config = dict(
    norm='rmsnorm',
    positions='rope',
    rope_fraction=1.0,
    init_std_qkv=0.0254,
    decay_fraction=0.936,
    train_tokens=633700000,
)
MLP neurons of a small language model. Each row is named by its layer, matrix (up: input weights; down: output weights) and neuron, and shows model dimensions 224-415. Each number is 128 + 32 x the weight over its row's rms, rounded and kept within 0 to 255. Numbers have three digits each.
After each neuron's rows, "fires in" lists the words (lower case) most often at its 100 highest values on Wikipedia text that the model never trained on. A number after a token or word is its count.

L2.up2251:087138113117114169138153022133086109184146153135085137135115085170092181129113105094083059080075170114158172090119176130197131139139094136151138111149125173111094129136125159132084096087102169125091117125076099216111077102173176140140113135112117102182148137131113135131093134098133193101138150156170083156137078094128088076083146138103153121120155139124173088182128158138137176103152155161125129114060075082117060138147089107153134119065122119168113112168134102138169109072117145127117181141129153092065115115101123074133086191161098126110105105114109094134146162089139180088
L2.down2251:120121098171083102124086210168129099100136177107184125125131203096184062119131149181153125129157092147058097163114179181110102077130145100078117140164137088144154146180063134150149146190139118154187137113152168083165169170092101088090158120126084123087092102152144108098177053127157096197110150117114146121126118151088164162159193136171089082112100108128126151080114088104154101157112090140106148160180208165128191169138141173090117155174125152113172143080115137150110134170220141124133103137082098158202150152140131095140193080122073110212169190086156142159132096143134097144
fires in: "being" 19, "romanian" 8, "making" 8, "awards" 5, "award" 5, "recording" 5

L2.up1593:126128127109095148147150126143202093152116090075163067079177111129139087098111132119117081162166158143150133095117114116167092096174150182090111095131121152153119215097121094148143107106103152132095128129100148095060122095121139133070085139109140121091112143135169072129083143183113151128152161163099133171063143142118111079152140121124156146151144092140109169155136101132197129105172093180070113129181138142138141069139148169109178180124154118180126149091114153084120165130180151093145126110103174128146165160146164116089122121139112134116167134101151132134104154160103176130
L2.down1593:125085138150096123131150132127117139169114141118156146166114118165143144117123137162151149100116142104120108115117124154082164123112148115180126111077103097102118125119213155088152129153165151135121133150116101142140111160103121081172161122115192113094118085176090175147144158116113066101137105146103105074155092096148129142143125094134093114122134125147158152108154088100101117150065135111169118177062103134151139131144159116089106126107083098123157086140102105206149193105139159124065129141098094186125119141149098123156123142125137155085065103163085102057118114114171088173
fires in: "her" 91, "russian" 5

L2.up1739:114079130139112106154068102159103085101114095114088108103129132119155153098158120061149091104204156127163085144193148102086145135163139129149119155172125147071107133142189107100166093077119119101106103067147081159179141095128104122178131152140134075047174111137151090119123139126168167074096148116123123117155090158151087140092145143103141139173113103064136183104177122130113059133092137133101091155149129133082134076113119138112176113115100156150132096124186034139117185088139154092141139147117109140159184165149109176095122146109163098123169121184137116188095128107155111147
L2.down1739:125153107154112108097088190190132133107153110079117138122091124112050125182136120155091136167080120128129139118074156128100171167064072135119144093082127105188144155125100122145089111166131147123121173166071201093125074124169164186087174100089112158130117162089118120111158105085057101151125106149147164168099128100146121142138162128203125122108131197112197102120063141109127207148153112086069117046113109088131111181122090083127098129091146091120142169150139128069165118186049090140073126065177175114093065152078139080130121133195101111105130102073148133173146113116096134135
fires in: "well" 19, "long" 15, "limited" 11, "t" 7, "first" 7

L2.up296:139101107156088098110094155112114154083087098156138136149145181162152128138137085160163156103140103107097124116123159113215105114104078175174105167207176126172115138071141154165095125162138153136032089109103081115139142198116173098123107090133146113164111112153093191127193090143148141130121170157105113070092117088121098080155151120088101156151154179127142167138134059134137107104085109129092137118150147075127140145096164120194154085132125114138112175114145170097111137106130164127125169124095139156128133080079108134160137120087171147092100138109123159140078152057132078095
L2.down296:139172175122146146106170124137136106158112167091082105137086075118128092139113164114098116149098154165152116150139098124071161125145179110067139129062068148109140126191128087101169120072104119147175189128142173126113104054111102122134159124141119163083144130112172081143056165101117132126115090054145151160117091156169113181067102133115151192125152113159123103116109215170110145144207160101154148150119114174139113126118140101076104158151133124111116112140100112152153135166130113103144119120135136140085110174158147121077132127186139109147164094154160115134204148173169163130
fires in: "did" 22, "s" 22, "4" 13, "2" 8, "release" 5, "tallis" 4

L2.up2131:146102083111142177139105147074158122139117132118145148091090192142094105116096146152121085121168153139127122117152161090118133119153159214103118055121079139128152129084100171107143122149123165091142104071119108134108065096096118137121123120105140178183106197094150082153113141111160182093110125122113178050136084075117127134104142143185129088114116140137100109226139102127089143078136119134106140119047176143075142127078095100192106138197109121081168083128124143133177165147153151096077171153118110172113143083145099157123151088065182166157137155089162125139102124114195120185
L2.down2131:154155161121142109118110094176110115143138056176159113136136070077148145157128125117099142088092110115128153108102061166146100118126120067179184180182146086130163159185163120189112096142088094145102163163160077155141179156135099101164078141171107035115110091112130203106122075141098094159137110143177092129173172149091134148162112090123132158146127116142162085075107147128154109174128135129161133088220098071136127113144135183066135128073163126125077202133136130149146104108148100170143113093114146082112096168101108113159133164144018100120128088125138148124128138149126109088
fires in: "debut" 13, "name" 12, "s" 10, "site" 9, "brown" 4, "download" 4

L2.up2386:126056126141116147052078076131140123115140121117145146094101092090162141095158101126106092113093102146170094086120150108112114130171113102117126137177130168144135158117115138094134104138089174159112070130132052124175153094173145072162112107164207144080133140154180097102125117142110104132153107207123087097122090098092068162143134092134096138134065135167229061090130145113093116118167159137144114160147183102148174143110093161167159143141088127126112140180139086124123207070154204117115166136125108140109117135140097150134068190089099132151139115133137068144123163107103130158
L2.down2386:138139191099104168119138170132108093085102105163119154099167198153126121133097191131089135099137154047064119152090178154115150122119137183136165141137128052079130139072154096198113071155125116121133052104163074135161066162105133146080126125156086116120119137127130125097149106069137108176087134099153130140101113099174135085083131157103099105154148135088160118178101119144082083127141075131070163167176106133066074155119072136104127173166100134146160114153146129095128161103138119146127158093129131164198127151060121116117134114102083140119079137080130171120104162125199175075
fires in: "0" 24, "music" 9, "1" 8, "sound" 6, "relay" 5, "stage" 5

L2.up24:078110117105124125043071079096137155126074109164121128086117171119113075102131176151139110093129064114117091095148104142165134168165084079118141143129175108102147135160100090170056142139105125118154115160054076186133179165144118182126133152151141076099141085070157151110144146145138092229071134127079139171156140117092129124094120094117121130164117165122161119099170041206098100126175138164154090121142129117075076121078098106172113148098208160150085082153119096102139094123098110115128158091145140072163091120120158038132142127104096139067092139118154129144164066102169148145
L2.down24:159113131120109126202155144151151095188158119083126124164130114192131158166132070115121151145117200126141161146137195125115116072126111183150114110092107116140137137125159175110173109112109104128129179106200167082161057086126112107162094116104109167165082174189087121140087094104167150021221122182167097105096105160143127119184112111133139118109105088113081148112089182098129147132089092099101197133107117119180155132149134157104167127158077144105126151122129156148149197126152122156152108148155131167110140129113084181133103117106125136157175135141079142153094194127113145174
fires in: "season" 42, "match" 24, "club" 10

L2.up2225:137117152117063155115141105149136075115106112183190171150139209104113114098151136110066125076154151183093156100130115094162080137177091142133127135119089057130141111113115211188144141123125099130107200097092106153144122109103168091156197139113101143087148147141122105089109092205140159068120140141113155142125120107161039132096151117090106119165123102140111115085095204079043134141094095113097111108190146143121081089048134152128196151103116153148121143152098094079128152096198150120090159129099126105115153208065153161164140137105105142133170180144145132142148122176122127103
L2.down2225:198128096110193104132075095110116179179119142081056089097136094137127134132112109165167132154072085148122117121128158136112144164069135128133110123134088190096138137120107065098110074163125186192157116165149158081122107154168159136082081156110132078132125146169123143153165141044101126181147145135153106148117145174178225107144135129164143098122115142101152122247175102201161114163123153159147118114122128127141173161137079098106122113148151079116150103085166154145114096159062124140120102155127157165141099072137105103105154137142158085139043145190131113125174125086152150158
fires in: "until" 26, "late" 8, "v" 7, "early" 5, "0" 4, "fame" 4

L2.up1883:159103129132097140087093139097155147154118128093131115130170166131130112161096134106117117107106163093147140150097088132119090182098046196090122121134148143175211066152103129119149147147090143128150139039103101118071104119213109086116107168077181124099163134155142114048132085165140132103205143055131171148052142128123110137152121115139113138087137147124180083087106124234117113181090151166151124117172159112149153065096107070118190167133126173155141185166138139089134164101162102109069151115138152114117184104162116113109165138092149105119128139181169134115145149167100170135
L2.down1883:073101119176118109161163100122131138116114107166092109080084111155097160120135103146129115111125070138126109124121171109131157144137173091178111129144121095116064195136149156135112069129124104136113100252187101182181137160057138186120156062124099155132111127047111115145151170093109119183069101176138110132189115146145132106088110125124149096159148133140100197130126085008154120057147135103112110118120094156135072165135098167135124094133165096127118119120142091175123098147089135119159124098135105148158113170102125131170097143160141104141150141088081150160070130072153114125
fires in: "0" 41, "1" 12, "radio" 7

L2.up840:122149079160117092128125064127079152145096071149151099151110127134115126091132164142109130134086101112157163138147080136115097088126204134125168113152146115105157110060098156116098102151141101106108071082069079115100113117093155104139150133113108124102066064127136154119150065120114198113139080119056214164131135173151109121159127112146148132120106076131134139128071116135195139008123133148176056114092110147127104124086135135149057153087119111155126106127131096095075144086120140181232132144165165092179127110082094097124128166079114103136178102117169068212146098158065137098
L2.down840:146106181105128132136146144149181118127122156060072193131161137119144156113160049107140117115121171150110099122149177146168145084107064115153119151117120140143118131154230045158169143096115183138172191149186135126115153120143103164155063138145128118108219166170165103124116142144151079116116162136139072091131104126104126142103166124091106142137129151144141122102153132155058080235124120127090163142157157143139097108151142141123210077162141153111120169104150108150162135148160092059059139089089113183077118124170178138104174122166149153119052164186110186072095149120174113158
fires in: "her" 83

L2.up1343:162092056148130167103060122116150071159133097151147093090089148156093126141172101105110109079143211142129084168131214073131100105099100120097137138173110168147113162127129124160117077174099109128079122097108098115140158119128156117128148137149118152131118116134137065118116101138066143136169137145102129123111131117123113134141176067172125108131138170139096149101119121125094130147098090107085136117142157027089112147128149117076145149095171108153139134172083113035138129130142171092124135204073114105133113132067119098122131050113144157134095140127197158167134127106103107108
L2.down1343:078116113125129100156081124095192091111105132105142066062104099148152175142172104153125137155139189071097108121155119126099172103094149123166108122091137147162141078120162156122127093121097109113068150156174200174164133115121096167129132142123165040084143159143118071115190110118114153126047167099146158112160072154148107130098128121080109149136096088125140138135071138104118115053170109141149119124148075051126117071118127115106146107099165156086094108163094138073111160089091133121113141087161118113150037147112132215130133207104097156108093152107082150172084160131145120095
fires in: "to" 22, "when" 16, "after" 9, "comprising" 4, "new" 4, "connecting" 4

L2.up1187:120101096114154106143116069085168167126190115164114223132142145089150176082125063130110096109147147118109133125125124153188099120140131130111133084181156187130163109147118081106088098132123114091073111105147085142130117159142115098168065150152140149150126137178175083115198181112094132113137105154142112077101126176170085093120102115123155127132091117194168159175122189184131108094164155191047105111120111158140150171124070136124151116127091146158169134147137164113175135116123170167165105120134154107135125110108092125107125201055101158117158109131162157112133139152173107108
L2.down1187:162139169113097156123136157216074065106116144108141085143113050166100120117102139079108147167064095145088114162128161125089169132124112160110099141092084086141144111135176154121137166159123129137167115137192188132109107059124147112054162135155129136095133132086085125160114060126117127164098175094155138186171076080121114152160153154116087252144153124076161103165110089123152157146120132121114157134122164116079110108137158166125099137103131101112153138129114100121136159090157134119143188195100124146106111179102151171113133108181141106142079121114111121131143151160151176127
fires in: "s" 92

L2.up282:148097100037168140132145125088172106111112129128114061064127201115105101126097105118096168185082141139153109121018125084162112148120106140126108110104128131214112155107109119095144100164110162109072124136127093170141122140155085058082162177127161109059121112150146095182136101100116184132194184127133203124123138115117130160130086101138195165074047155085125126118096158171137107137110102163145124103150077117162189087140160161131081180162135128137110080140167159108161140061140136092142125171101113138124101108219167115106139118128213153131097128120136148110138136138105131137
L2.down282:098114118197048126105089137156081170131152104150135156164117064120167125123113143093177060070176082141128154132197122175070148156129109095112106118183113138056135110135174103164110155142102144108133133090160115108090100133081123161161100099112090183173166149112135173080114138134105092111082092134094097153120118110154124112198153134134085127166166122129143103171148086081070133127138188103093177154132165110121048135122109120117221112089090119180102166104099069145094102198098137146124135081114116093125131155033115111162126073144065136121188133113132104124139126153154141143
fires in: "then" 41, "again" 9, "quickly" 6

L2.up217:100112146093073136143143119104131165137173115149132086115086161153155162146093114136071143154116103085105163137099146144126098068211146064109140092130137121146122133139156072117196086097134085121110148121152102108116082126135140096123116133146113126075112147151166100161158093140148105173100124065080107073099060146129100153100102120108135130166105114159201140174111156152097114160103128117171082158179170128117070050119152172112145199146086163106134162101217109140178082139117183165178113126138141150202148057164106136155168174094163082090132087124129097136130132147159141142
L2.down217:148141186181172118110084163182146097092105129106168169122124073129114064128125120147168122091146133141109125167138141166112141141066153181122117141097151164130133176085117183141107139123101160130154138138092106131120152143113109154163163172130131162171123148106177118130114175133072172148135111164142210159145138096055135109118127147123121118119127114080117141143142108129150108101156083096133182088063084129121204194134104139111093071125156139139122120124058145129123174167151077102106174133146107096087130190096146161103065114143108187177108164099170176119134145087088138124
fires in: "it" 28, "some" 10, "there" 8, "these" 7, "many" 7, "item" 4

L2.up2553:129129152146166077160092124078210139148128089146135100073124137113089111113191095163094083167119148155134112126173147112101148120069097119096117162135143164138069147095141126131118156118054175169118129112113085147144106092165086057102110091159160109120098195116144130124085075093187102147042141073124202125186117124142106102085119098129123104169134151108119184096136121127093188135116105127109101142132143106087135118097096123119112144133101109111115199140053182108078125136110165133140105180166095053136144164140090158100169186163102141131109150097164136094110142162156119111
L2.down2553:111098119117076163106155144169063167109106191090144147158116107129163117098130161115127137111154083139095180078110136133187081140211137147139129081154129133074157129147099123143148103142233084127119107129136139119125118130109192184124143163109125137135128089189147111143138216180051185098254123166119062142114168148135140116200143145114143203132157115114150086177127147125178094113130135152165177135153118158134166131151153173118157094128136176137174083133197082138116098092125104138125106078101116200125130098068166095141107084097142095125142137154077170117157091123075141149
fires in: "group" 22, "villegas" 13, "ireland" 7, "groups" 6, "end" 4, "others" 4

L2.up561:069194134113164131087084099164107162139121129203150063115164061074127146106117113066154142082102118097154125101134178074162141126141123160119139146181108093118131105166116120134139133100136143102143141137128123121130167118115223133109113187123088146186129102127167122054107115105110152138138118132111158132137104183139158156125170142121130115093167153180132142147093121181112156115154089131140174114168086161185063154138137157160201179152120128165073167171087134094060128122131190188116174161198142132150093087104097114167124110127163086129119104121108138139161146105156180177
L2.down561:164061145098087148157128149080198093172141101027070156108099156202134122145130156167112117129137088142112102117170073171121127110104102132117078130086149142127180117112123144144118119137143171152123083109119072139132102068140055148129122100149116084067162113120096107167135140156075132129101115120038129111153098106073113065138115101108142188123107087119104149102166131096164102150094125119175097142112166120082167109139124130146078054099150147097179091071128118159145127079120120116160094068058104096110119153133167143082098117118152139118133176143158154134104131157135144125
fires in: "on" 41, "as" 29, "to" 5

L2.up799:118031099125131077112114073165102129119107116151104118170128130129133149139173153089131118149162141102098136124213172151118111085129115075131157094089110073163088127135097057131128140167122111162083196127130080079142072087094186098098102113112176076103130152122127093133159121127092151165096070125114084138182130088031111112121148195160107035112088123070111105127132126113174097127121143135148105101132147125138137163122184115127155157149109115168094146159151180093125188155105152082139172146124116069145074136116133166139108096109166113149106129106138139121071118152113157126
L2.down799:174169146111143145138123134083155104175093136131153158109105190117116146113126074134098191094117085178115088132074118092129187137147123140129087160145123174082134165121154178150139126126138121084161087115145143158146138157187061204118132124146130188098140148136169172109156140138128116100147180142096182113113083133196120146099097064085136113195134125189104164088144157127109092156141116170172152190146144129106169111116098134096122113106186147096149092087122057093143129050176077140113067112132123167088140108138129081125142163135098096121173144205118097180194159089213121151
fires in: "when" 61, "kensington" 4

L2.up2049:140116103084103138132106076140108083194151080125108101081120075124147123118129117157152145116132131145112108092159165138152175102108100138092084149091120104138097155119154101181127116125118117147136116127145102108042096145179116117131081136172066190128128128109177075128106080146096126103112111103078112146131138114093122155120152132129146131165144126125143184109110137082153107120122103163120146105114124106099141121073098112111165139141050070115133172172131146101061200101137164067181122180164118178180109146091126153123127136096146108158104110137129136070087095125144178085
L2.down2049:105155142099144140126125193137150129077073159093160134160172136107127089109150073128093108169138070131152118156119119108128137124129155159142150116111141126178140134135118130107150143127167106130152170160138129105176145114121118152131164111125121060103115157145113168149145144137135166132157113092145179122136130146197115109165123124079159131129103133147130110111158105108111121158147159134190113188127172145136147154138126149105115092129172168180128082122144118141165085189153144175074094083114100097065100133189127137112137099176124120078142140088136141161175137150130136168
fires in: "which" 11, "many" 11, "about" 10, "around" 7, "more" 7, "liverpool" 4

L2.up1672:158156166079113114111097164048096150130176092118114099093136116148119106153092083115147140110078130133108160121098130087120105139142155211112184087160136096137108103107148133132143117162105206143138135153132171123068092178081086112106144114094116117068154129074106175060085112114076140096083143148097105105138121111122111105145128129194124150109104133158149158117093085082140157077137118081109143139094189154159076141077131160175143144177095153187149112142125127070094181105191177123213131155043151122182201097116182131101196084140150165089157097133172126126117131070158113124
L2.down1672:098086084119156106166128116127149099189104153156112121180092149119152141099132174134133148149156148136122131113162137153088178094094062068140135146101121144143214158139140124171129130109131123140119148112103108119202118104112132185138066136154133132159067140143169131171144132158189124126181105104170091135125115171149126130111152134087125074165126140098111118136130207139073148132105108152126127110192084145080158156138101081097114138127153070101124158117077134135109133107031121084043144093194114112082113153109138129137086156076132125127148143103096140112139170151087073143
fires in: "to" 43, "confirmed" 6, "open" 4, "total" 4

L2.up1397:118101100103130135112086192096177127163156090150114112097069135170130191126173144089202142133112172127084132042081164107148139101116108194146098140143130143144125142155158172163170181034140139128101117169170071182114087134119184136163099166110088093109116067115091119127131099080101127088119112100168166114116133127114143203177099150123112184113142114152180117110163128131151122146121112090112135086143121123097140110135107098099166120135170131116141174168137164159123081073120179118188095125133176132109116075163103183106169108144114172166132137126136145091161149118090149152
L2.down1397:139099140168113109113143105152110108112126153138111128151158111134107052102105069195065140089116081119146112173140072118103092167130169060077125147136158132133132135137132089114087055175079151109135161079061162108117180095128102132069184154172138186082132204164153098142105169169150110147077153135064151147128101138135117064099181107172138106130140158083089155130108134110090144124146160157165140166155141112169114147128138138124097074105070153127068061096136137088129212166150100179128138127147075144131130184112152103153072134138135113119099113107090106149092097105129094126
fires in: "between" 35, "journalists" 7, "3" 5, "as" 4

L2.up974:081098139076107118152140110105175115119153117151137137138135136094074153140103147141110092151095137106121129136143166143136141129113061094152128103166197188146135103156113132083138103106153135040107134114172089134145161132121109091136154133123137111132107099164114129107135111140178117145130134126102103148075108080095104129113140088172120144121139150150166101125106090096079099089109175115129110141121210198153172098146133136134148148135114105129138116124090204153151147112104127126127171171146097165135152166188149043183084176077134068152197133099144142131131122201185125122
L2.down974:161190171164135112108138137111088135191064154135104111124083123149170074139140144102167122144165132140134170120097123118116161099141154146112142113074031084113137209128123148164127166139112097118138129159147117162154065135160123198135065178117089199090119159085159156162117099150111161148108080107172151135166105169137143142116133183143138100154090090122069139124166186153158142154141131167115124143141062093110059170114118173105126133097120079167114166191101046094133134150189090134074081072143140037131152129075101170090155127193142143150087112141100138112106109064102159161
fires in: "of" 48, "it" 8, "old" 4

L2.up437:136104077129141043113084106123110157125134161146113192070165111135090097107164154147163114133135121120125135125077075069162080171157136142072090099196132154146186159143109130147108116149131136110029108110094067102152107145126117090146099183090191117150128115112138087109132133184141106154142123127175134119090110205085070115128117138150182079111109105111188110129122154152063149090131071159164129152162151135180119131129146121172150186095122079112133121090113128143177158118157110055171140192158061103150162147167109121175061125071125092118135137071133141061098087096128140157
L2.down437:158164128095076183141141131092112144135074094079125069170113123114170160144097100127076121128059137143127156124177188194094146087086152112131171168077101095124115134118162135089128110115108167124226142134194142182140133155122139151142156106144095139122165141141120118112150126086099171096105150118127100146141127060137146135130101123113082248124117142157128139132151077079164094139135191128105138115086111076090152098124146133107128056140163162136123136150122170133118109112075100158123137092087191166119126160095163146100204174177188141141150118154101092161119132171113139142
fires in: "s" 38, "their" 31, "themselves" 7

L2.up8:131115150122087135059129124039119074131127116119182066128130132150096149098109077072066149123084163139155130154138158057174159112111113094075129096125094094158089142045121166135192116168106149141117108140134117134139119115071160129103148133106146167091111077128111102130129104146109180112133123119080157134123106127091094116065164086083064178209152134110115077112170138126122178102119113125121120214152105110141145150106129112155167175139125077117135190127120114090077170119104104081109135124162146126122156142110084082124109120147149162149154163082151171159104145065125147141
L2.down8:121128136093128125169061144147122155121149161083055173131149100077168133136153121145188068158130212097095100119176153155097125124131152158162174169095133155138160154139153112145102144100101127103082096153132120173126102094136083087147095144107124096078151128101111118086123184084091166122107108131133106160150144118151154112107161142159146003149102190107155137155070095073105109117117177138111121084063113095153135088174184143095108173108154118129148150126124096111116145079166157175109147127117154117171127108145107187180143169151121129133155102233139097131094148151154114071
fires in: "while" 21, "if" 8, "during" 7, "affairs" 5, "after" 5, "to" 5

L2.up1768:156171122198098168125145097080113147210154108139188132109151145095121118114121150188108185141154129150143158115126168163151159157089123116142096100117176151124113131162126051179139134144155108093075145101094088150174110157127093106116082129073121160122047112137161138129157130185104124113175138150105145171126161117124073154139120238161120056143117119150162179120162190153169085152109138103137128130103176146183216204124118094090154170140153178085096096159152131115104127127161142067129172117114138149177113142168145083076108063145133141170120116084116160154117112140164132147
L2.down1768:085108132110168099098087126156104123095121146150101148165096150133140157132141111061142094133124135117129082153135112070101103167114134094071159136132146105133155128072157203110113108147146126142176070128177161114079161079144137135135176163187117107154209165111135142107070113069116139100086123069197090073103104101140170131117154075122107123109112146114135094117077102121061150119109126141100118113150093112084087073107120174130138156134085044181131170140065098111195104143101089136123115146076135115109137089086103125176099215124171127089127112164133079132149185094068103121
fires in: "has" 82, "have" 5, "force" 4

L2.up2453:073140136133127110081151092108171085080229085131160066108124124130138075178106107069110060114109133167117108150155142034140099142134131127114132114145102198163099164125134122164133105157082139141117141116097126130131137090130170131165094134167076140174123153119133103111109129123068190131097148141145126107140123089126129145130063124131142104155194057131185104099096051187105125086143140137106159128067091024140140114137111118099142130124111115132171137169098087080118116111152150171166148179198181174144086109075177127152131110139132169097114106105161111170115134182142097121
L2.down2453:087145128168126110098129124184099171153117110104124164176102148155114096092146149148116098124128136085157096111068158127079148125185130194186087162073094078065078072104102155120112117117170082118162105135128216090110146138117068121115103100057139112127173096121161123140113158072133140104140124099114084114128137144099092154130140172117045203114098187113162132170125121137158115147126126172102122120129124105120051118125135108144106064071108149082072126117108118171142141090113142098114119084104111126152140188134068116153153114080083118089058115169073079128181093100173114123
fires in: "known" 17, "recorded" 13, "produced" 9, "performed" 8, "created" 5, "made" 5

L2.up752:123158154068205106129083147136109057143142148058158098127130149141154157147135112124150124068137115105124120182135183119184156111135134185147096148201119115175160100110163158142092094109140147130207110099105103116116163181162153124126100114080098120101067135121167084150139097141150145080137071143112144105134125104127102147153159103136141153190139174111171129099127129130149155084116117160118100138095198159069152108106102107145163176100132143177131081161107195103109218160112122103125126151119078108168127153062168085102126144162136130104135121157105112137088125070166084175
L2.down752:150075133148124160116144106125162139128085088152089131120065089097089114106125142156138142146145122159119122067134068125075116101121167103103125115073194146086115192155151160109136123198137141154065121154123142111121125089144075128134149116143126189139173144106123142101179098083124122153065142061076094156146092109137157120123152135103100142126065099107125127116151176136088107156150108097174143115209088103133101154121113166114126149162126119104166142100162073106175116153135085159085130093177167125086150113163120139153078168076151142162068114138159115110136148140107146108
fires in: "to" 51

L2.up910:111099183172082081120132155138191089128101138128173125137121138119148142108156118152082095096072187160147031106133123154169109119166136108147116129089085101115141111137083165176182168092130145132113168188192120150137140128095157119116117128141128133124114202105095169115124170158103125064129158192127123088101147215159162081115112140134127143169075104136139141191100138192061108087200061154144162115181166163157096122148093141164115139133167126103109131176106164103125132079159092123182142147121123164123128076106133167128171075140171099169125147149173162168119108101158127188
L2.down910:161146086142172195108155125083100148146113111065100085150149091136118120115114137108181167116144075080112201129098127105110143127080118143119105129174120139181139123119105082100090062205121134091141082080113132157116109138166132141147065142146148132132131079158179073147144103135158144158089092077182130136132082082088106210118183101109078122094166126099112093102146127101174124148099159052114110162106070103110188144131143132083154074162093092079137163088178097144139152149083148135097121071096129140094117146126096141111060207139087151082118112111108125105151168122079147105
fires in: "their" 47, "telugu" 13, "total" 9, "district" 4, "relugolix" 4

L2.up1168:122112186144139065105124143151185111178119121149111092104105132097181122122124134135137110120123162128153201160117154080167121152122115120142175169110086134160100131101135155171116190128138162134179131118103139160129113082158150126110066125144103190051184170114175118171119148148148167123086109141154137116159103146164121127117133142107175097084094211125144064166127099146066092130107139169130120170056084071111127143112115145078084114153105173114131145122118092113125116127173136155144077158134124094137041115148133166122140106117144115181164110129167102152074092161102113068
L2.down1168:163173076112154151140142108168140135137109087106199093175111142146089111148095102124112135104135075101146127086126119170084114135145153138063093131162154084120131123164125076090098095144130050145136144166159111117104141143115082169130175145145131075169069120102079157086125091109106075166194121124102157111116122141116151142144108054153122092130172084143119156125146165084173138148140129132109171102196157155147133081158133107133094143087150143100163157138091124170137119130094106140168176125141118138146218204097127063142132175160086070085069096102091150128144151120161090181
fires in: "s" 64

L2.up116:097125161136121135113143084139151116089128154156119106131113104146133085112099143145082084122166096099172133158176119083101108136141119155094121138163152111085090122175114155126138148150175105129131178099124104165122135085097101102165128164107131209130085169157159155108099107144162125105131139164167101129090060178144115078105099093066102108148085063109146122114160156149147149122092100154128162143159124134107085145103105088119127104068117103154089094162055148076095138119111090149103169096099144137198134100034137118117141117148158114125087151099151115088127189062138145104
L2.down116:153150090108156140147129157100087163170143128082102055114154150117107205169144129172171113149073237152085107132087110180137151077096108101159126076152104147171126118056116133126129129130086137138115097182156124133132108138147158153111080071119125093148172121126154083131127144150068157140120081099189091117089160092140103184124167148190153060117150193112139162105093138125119119102127139097110082129098110116106152136153106158124131137172138169092148163113176117154163148179147164114117113212148135106100106114197136147138106110068138116111137133136183147169127119180131116193
fires in: "first" 47, "young" 9, "early" 6, "0" 5

L2.up2035:077123124062108094110122069082121074138063139096215099145066130118138138133108144068127121171224124129097144132106128087144171159130114135118116125139130121143097106172098142131122085168107131135129073149146093184089094140094181088142162044116100121085095186137128112139190158116131178087111115088169110127109097105042159110124152084107148137128109153190165115080128117171045118135169154113140121173117096073156158060176151140140100115100108127145132177123074124117110136086090084134082129133083119099183070115125206150083079145073169177129122111143200100124134129148120146095
L2.down2035:122162107157139150204116211170097128133064126163086133127130168107131121050135106187118122157062153085165116096199102134097116103148098121119158158129168099093127136135171176162126148180153115153156182133080091069114078108135078165177162175098138100117109068111153182109130132119139114146226122180134097164103129178215134082110171152123178048120118127074123076159116124098144149108119089106060172109146126119112075168101102122092152090150175132100144127171112178130170122207174102065148120150150154090041147106084094116130165107138117132146167221080113103126114151092135068156
fires in: "side" 18, "end" 15, "head" 8, "opened" 7, "post" 4

L2.up241:103150113119122125084110070105162112135140110113120076144136150131118147098107162065108134089080094146137137131129137093140115141096113120107119091193106097144132174130088088148157104168114095046088151128073142118123086141110159140161082126090129134069156101117199077160091105137104147151143116057075152115137160122078064119152151047057053148106143120170150123140071100114112162076075139142177127168128134130130095136173155142143168144129126105183148124162081123099138152124127136076140152186067127156131159063215142128103125183079098158095131074129117192084107113165137121159
L2.down241:125124134106079190143151091167093106116078124161109150133142077160105128170110119155128112159111139081041153133096127125081115103127178137177193145083095100160096106063183170074143133134125097160162098160187142211092105082072142083160124091191089138131071112077089119141088137129155069157034126151107098146118146158131116124148092139128120178152171155112116126094117128159215132112072132132086161115105146074127124085110138109071119113142126096105159101107140131122161155157092143087142124063109128107143100129098096127115125131155125118133115183120123068111135092116120182122
fires in: "2010" 20, "1980s" 8, "1980" 6, "1990" 6, "2009" 5, "pakistan" 5

L2.up1856:081165123091132121134151116117105107081150086134163106083111106162136150089128181144130078062100115133159153052141108122148101094143146135084198095151160145113153099123136096163134109135082150105087137106169116100133173124068120104165113099149165137167159141095129095105158125050097163131113119206082117110156171226150088119087144128130158122096102132094151071089118116130092140196174180100093139159171120104151096155149152130132113151123096161146088112168149061124087151179143131079107120103130048094126120199109096194160168070107132120180099118142169141137131142067150151122
L2.down1856:157110166171133185106128122105134126213115176138106142166154167087133099172146091114111176156171138128109082211144183125115124137143124107150054174084100139150103143153105139080133128118210094133116099134102106139122120117185187101123189160110104120111101161152117143151111134191170121127191129100141127167135137049093161129141120157115108143165143146143131172131132138154159111036062091161118116113128182157144134119102138141137149098126141114126154134151112120117159090044121124124140093137133178172142113042164158090126061148166097151074110156092079131078122126185111131163
fires in: "be" 47, "fundamental" 6, "provide" 5, "become" 5, "got" 5